config.yaml
head_dim: 128
init_std_o: 0.0
batch_tokens: [131072, 262144, 524288, 1048576]
max_seq_len: 768
train_tokens: 1314000000
MLP neurons of a small language model. Each row is named by its layer, matrix (gate and up: input weights) and neuron, and shows model dimensions 528-591. Each number is 50 + 15 x the weight over its row's rms, rounded and kept within 0 to 99. A neuron's up and down rows have the sign that makes its largest values positive.
Before each neuron's rows, "fires after" lists the tokens most often just before its 100 highest values on Wikipedia text that the model never trained on.

fires after: " was", " is", " were", " are", " be"
L7.gate1982:29 64 49 59 55 45 60 40 42 75 23 70 35 47 18 46 70 53 69 60 79 40 58 42 64 63 45 66 54 66 27 57 46 56 26 59 46 31 55 47 53 52 33 43 61 47 52 66 44 61 56 63 45 49 43 53 58 57 44 41 72 31 74 41
L7.up1982:67 44 26 65 62 49 64 55 59 49 33 72 73 35 42 66 52 43 55 59 37 63 52 66 38 38 56 28 39 46 49 47 46 30 41 72 50 35 61 45 35 57 35 65 47 26 75 37 53 49 37 70 68 39 65 61 51 74 26 43 22 49 84 49

fires after: "\n", "|", "6", "0", "1"
L7.gate1343:80 47 80 31 45 54 69 77 58 45 32 54 55 46 44 45 82 50 25 58 59 61 85 45 67 28 60 42 40 57 63 34 55 72 57 61 53 38 48 49 70 36 53 63 62 21 56 66 53 58 69 37 62 43 46 43 31 65 48 40 87 48 46 52
L7.up1343:60 55 60 62 68 55 48 33 68 46 50 72 56 25 51 16 60 39 39 47 59 80 65 52 44 43 78 46 29 65 73 38 62 60 32 41 44 57 77 32 44 47 43 62 17 42 73 47 60 28 64 52 62 48 60 47 41 61 54 39 74 30 44 37

fires after: "'", " it", " It", " was", " is", " this"
L7.gate1248:18 54 64 47 46 14 44 64 52 19 55 68 17 59 57 62 67 65 72 46 47 62 75 43 48 74 43 54 48 46 27 69 57 65 43 57 58 35 57 49 59 46 53 71 55 23 58 43 61 69 46 25 55 34 61 45 51 65 50 46 74 46 40 54
L7.up1248:61 42 49 62 75 40 63 28 28 42 65 72 71 39 60 35 41 44 44 20 51 75 49 56 77 27 39 49 42 70 37 60 44 49 26 33 56 26 30 25 32 60 33 63 45 62 45 41 33 77 51 58 19 37 59 70 60 50 36 60 75 46 53 36

fires after: " |", " the", ";", " —;", "-"
L5.gate1544:44 54 51 60 47 72 59 50 42 44 42 54 64 49 60 69 72 64 27 60 73 45 61 44 59 31 81 51 90 40 32 43 65 65 41 62 56 41 52 57 63 30 58 39 81 60 51 49 46 53 67 55 56 18 67 67 45 61 44 62 78 80 52 14
L5.up1544:22 81 28 60 70 44 35 41 59 76 44 65 39 45 54 41 71 42 67 55 37 50 90 84 27 45 50 43 45 48 44 63 43 46 46 77 32 46 56 59 30 44 37 24 39 32 61 52 85 41 70 64 75 58 48 53 28 32 59 56 36 69 74 36

fires after: "2", "3", "4", "1", "6", "9"
L5.gate1613:36 51 63 58 56 30 62 69 57 42 62 43 40 52 51 50 46 55 48 43 59 34 33 44 43 47 61 65 39 45 50 39 41 52 51 58 30 26 37 61 29 35 40 40 33 39 55 52 42 33 39 46 15 19 59 54 69 68 44 44 67 54 64 40
L5.up1613:43 73 61 41 53 28 24 80 12 53 73 73 58 36 35 64 50 54 43 37 60 39 37 68 41 59 39 66 23 48 56 42 40 45 49 45 48 50 19 64 60 58 43 58 56 35 71 74 38 38 44 33 33 29 52 48 39 71 39 67 58 19 55 70

fires after: " the", " =", " United"
L7.gate69:54 87 37 49 57 49 37 36 33 52 51 48 65 62 67 56 35 56 81 54 53 75 72 26 48 45 37 47 45 32 62 52 57 76 56 24 54 70 86 18 44 50 47 51 47 40 75 74 73 27 27 41 49 55 39 34 37 58 46 40 50 46 35 50
L7.up69:63 44 29 59 31 43 35 47 62 67 52 16 69 29 51 53 46 61 64 45 37 77 34 67 48 44 23 70 37 59 73 43 35 37 29 60 60 34 21 60 44 51 41 20 71 37 33 54 54 37 48 86 64 54 46 68 49 55 43 72 55 45 35 48

fires after: "th", "0", "9", "1"
L5.gate1264:46 47 20 52 59 55 51 53 62 50 51 59 63 61 21 45 61 47 57 46 65 70 58 46 46 47 50 57 39 75 32 22 42 80 34 55 62 49 43 49 61 54 32 63 38 16 57 61 35 47 56 44 49 66 63 70 45 62 11 39 44 46 29 77
L5.up1264:61 59 38 60 61 54 41 48 58 32 63 42 36 76 50 18 59 49 64 30 54 75 33 54 66 53 77 55 25 59 42 32 45 45 19 72 50 57 53 68 55 56 40 28 48 46 75 69 58 54 48 56 86 45 46 61 83 47 63 73 20 34 27 52

fires after: "\n", " (", "==", ","
L5.gate714:37 37 42 27 41 57 54 81 40 45 36 53 55 72 52 60 32 49 44 99 39 59 53 44 65 65 50 69 41 41 52 69 71 70 49 48 55 27 40 72 57 55 54 45 64 73 43 42 83 56 50 38 58 56 56 42 39 55 14 62 42 49 78 22
L5.up714:56 60 65 55 29 37 54 73 50 67 64 66 35 32 70 27 52 37 32 63 21 38 68 44 58 78 34 56 47 60 62 59 52 43 51 48 58 44 60 41 38 44 48 31 69 23 43 36 51 64 65 49 65 53 36 45 84 39 57 51 56 43 50 40

fires after: "\n", "=="
L7.gate1362:51 44 59 44 54 48 48 36 62 45 71 33 51 86 46 68 19 54 52 38 56 65 38 27 55 38 33 40 50 55 23 35 40 50 79 47 65 53 50 52 45 79 40 51 57 51 64 58 73 48 49 47 57 52 53 59 54 40 79 63 53 45 62 53
L7.up1362:62 34 52 40 60 46 50 58 56 18 46 57 51 22 63 25 67 59 43 75 63 46 63 50 46 57 50 61 80 48 60 83 57 56 56 73 41 46 76 54 21 54 63 61 46 53 55 55 37 60 12 56 41 50 22 46 37 57 54 75 68 34 56 43

fires after: " |", ";", " ", " (", "1", "==="
L5.gate868:76 28 37 63 60 57 45 33 44 53 79 80 48 35 88 13 55 39 56 46 69 86 58 47 34 67 28 38 54 51 46 71 38 67 47 65 59 49 49 52 54 51 43 47 29 52 54 88 51 61 82 42 45 29 34 41 50 34 36 66 67 56 33 61
L5.up868:54 80 22 43 68 27 32 43 65 45 44 63 62 36 56 26 41 46 55 40 52 49 72 45 27 37 31 37 62 30 73 42 59 53 28 59 47 51 72 44 51 44 45 41 57 54 36 60 36 66 71 60 55 79 57 37 51 63 45 41 57 42 67 25

fires after: " ", "2", " (", " W", "1", ":"
L7.gate1751:55 58 51 47 70 36 40 33 33 48 46 48 57 53 58 39 43 43 60 45 56 59 55 46 59 43 10 44 49 56 69 40 59 51 61 77 51 77 60 36 82 53 40 21 39 64 56 37 56 65 56 65 57 31 62 51 55 38 24 45 50 46 11 47
L7.up1751:60 63 55 44 42 49 32 63 53 71 50 20 69 52 38 53 51 45 53 24 46 15 62 59 68 41 38 60 62 39 30 54 49 42 56 80 78 56 57 61 36 49 56 73 57 79 25 68 73 62 55 76 79 39 61 74 57 76 57 82 48 55 45 65

fires after: "2", ");", "1"
L7.gate1218:61 52 60 61 64 50 30 99 57 55 52 34 27 59 41 29 45 68 52 29 45 53 36 48 60 67 95 69 52 20 60 50 61 49 49 59 59 28 79 31 43 46 65 58 49 56 29 65 54 51 49 59 34 35 48 58 35 36 64 54 32 51 65 29
L7.up1218:64 47 70 44 18 45 52 59 36 12 41 61 99 47 56 20 55 30 64 44 71 38 57 59 63 39 60 46 44 52 30 38 53 45 57 31 78 56 58 62 47 43 37 44 57 39 54 49 34 60 88 52 46 60 53 52 58 45 42 64 43 47 42 51

fires after: " /", " the", " |"
L7.gate612:57 49 58 44 72 69 45 60 63 72 59 76 59 54 67 57 09 73 35 75 48 60 63 44 42 33 64 55 50 57 78 40 43 51 44 67 54 25 35 76 29 49 59 24 53 64 49 61 66 25 46 58 48 83 64 61 51 25 70 39 70 72 61 27
L7.up612:57 54 44 92 44 62 45 59 38 68 57 49 39 54 58 59 34 71 61 56 23 61 67 61 08 46 56 58 43 59 53 41 82 72 53 79 78 18 58 50 27 53 35 50 63 57 35 43 72 36 83 35 70 32 28 66 37 07 66 34 71 52 61 32

fires after: " ", "3", "2", "1", " MLB"
L5.gate405:36 45 40 56 66 13 35 86 18 46 70 34 54 46 38 60 39 32 23 35 78 53 66 54 56 49 58 59 39 56 51 42 45 72 56 36 10 61 54 52 47 51 62 45 49 39 38 89 31 52 47 37 52 17 58 58 71 64 40 58 29 68 31 38
L5.up405:60 42 47 31 38 37 59 47 48 63 43 39 72 63 52 39 65 39 30 44 40 34 42 54 20 82 91 36 53 50 37 54 61 45 33 71 77 42 24 44 49 42 77 80 52 63 40 58 43 56 58 44 56 49 52 66 36 54 59 50 63 51 55 52

fires after: " ", " |", " (", "\n"
L5.gate926:60 45 48 49 53 91 47 39 40 42 55 51 44 55 63 48 44 67 45 60 29 19 50 39 62 50 26 50 43 59 39 41 45 59 59 72 44 61 55 49 34 58 48 64 42 33 49 42 55 61 62 38 54 50 55 55 55 45 45 47 61 52 55 63
L5.up926:46 50 52 63 62 37 69 34 52 46 59 73 61 31 39 41 41 61 27 34 67 55 36 60 62 83 54 61 52 71 41 44 49 59 75 34 50 56 45 44 66 57 50 86 54 41 31 47 48 98 59 68 23 56 32 62 35 44 37 45 72 55 34 37

fires after: "1", "2", "\n", "0", "RA"
L5.gate253:39 51 35 59 96 47 62 41 53 21 41 60 51 64 51 64 62 54 43 57 54 28 52 62 50 41 44 57 49 66 57 63 33 87 50 35 20 76 54 33 56 53 56 34 22 63 46 57 43 58 43 30 49 50 48 21 53 38 27 35 39 78 66 44
L5.up253:74 34 41 51 34 51 38 16 66 40 50 52 56 54 43 50 57 28 71 35 64 67 49 49 54 50 49 31 61 55 33 56 52 51 46 17 62 60 46 51 40 57 46 70 28 61 46 38 44 47 25 53 21 50 49 29 43 56 41 39 50 82 55 55

fires after: " was", " is", " were", " the"
L7.gate579:59 22 52 52 53 46 46 23 40 48 34 65 65 76 39 48 44 58 55 44 57 48 61 26 40 32 45 87 36 43 74 49 50 46 42 74 58 19 56 42 47 44 40 71 73 29 33 32 40 58 72 56 50 52 73 39 58 39 49 14 59 78 76 30
L7.up579:55 62 68 63 60 46 44 69 62 62 49 65 45 26 22 56 45 54 44 66 71 51 42 52 30 51 66 40 45 62 79 60 29 46 74 61 56 57 61 60 27 65 55 62 44 43 41 28 54 59 24 54 47 70 45 44 67 77 17 31 67 52 74 68

fires after: "1", "9", "2", "0", "8", " ("
L5.gate1564:32 37 42 61 58 56 43 45 64 33 42 46 74 38 46 74 55 67 61 75 31 53 60 39 62 54 50 39 50 52 73 55 70 67 30 49 39 63 34 47 72 37 77 59 53 37 66 41 61 65 36 36 26 51 51 33 47 47 45 60 43 73 44 36
L5.up1564:56 48 48 64 43 17 46 26 61 59 57 33 73 54 46 69 49 40 65 42 66 56 28 51 67 56 53 41 51 50 84 49 65 46 45 19 58 71 39 54 47 29 66 61 37 49 60 26 73 65 21 64 37 44 50 31 78 58 58 43 43 52 20 30

fires after: "1", "-", " (", "–", " United", " the"
L7.gate939:44 51 44 79 43 31 26 49 64 60 34 56 50 46 71 61 42 70 57 49 69 44 30 50 54 73 58 42 62 30 67 78 47 54 45 23 81 45 36 47 36 40 52 50 20 43 54 30 33 43 70 59 57 33 48 61 38 45 60 27 62 63 28 59
L7.up939:14 49 60 59 32 50 40 55 77 65 58 11 71 50 42 58 59 57 50 37 45 56 59 64 58 46 50 52 53 18 81 45 49 37 20 53 60 60 57 42 05 46 76 44 53 73 10 58 59 76 40 44 73 47 35 33 42 57 28 42 56 57 62 43

fires after: "\n", "==", " ==", "==="
L7.gate231:41 64 63 47 43 62 59 66 60 46 45 56 66 40 40 58 32 69 48 69 28 37 51 44 58 71 52 44 61 68 43 67 27 56 48 52 76 53 57 65 79 54 60 39 65 37 39 57 92 54 83 61 46 76 27 46 59 38 40 58 39 36 81 62
L7.up231:45 56 54 64 53 46 61 75 58 44 51 50 36 56 46 42 58 13 76 55 36 29 51 46 49 30 33 44 74 63 48 30 31 57 64 44 36 45 57 59 22 29 55 70 53 46 55 68 59 27 58 49 55 47 69 69 60 58 47 25 36 58 39 37

fires after: "\n", "==", " ===", " ==", "==="
L5.gate927:62 53 32 57 61 49 48 50 48 28 36 77 35 43 52 73 41 31 57 88 52 35 45 56 65 64 65 65 65 67 52 44 37 75 30 58 30 38 52 86 55 42 32 55 55 56 40 42 36 57 24 23 45 60 80 44 34 37 12 63 54 36 41 55
L5.up927:21 53 61 42 28 57 61 46 63 32 49 49 45 52 53 56 44 53 80 45 33 42 31 20 66 61 44 74 56 67 28 35 52 45 14 49 75 59 41 65 76 60 21 47 54 49 27 54 74 31 52 43 51 60 62 63 25 31 55 58 54 49 60 31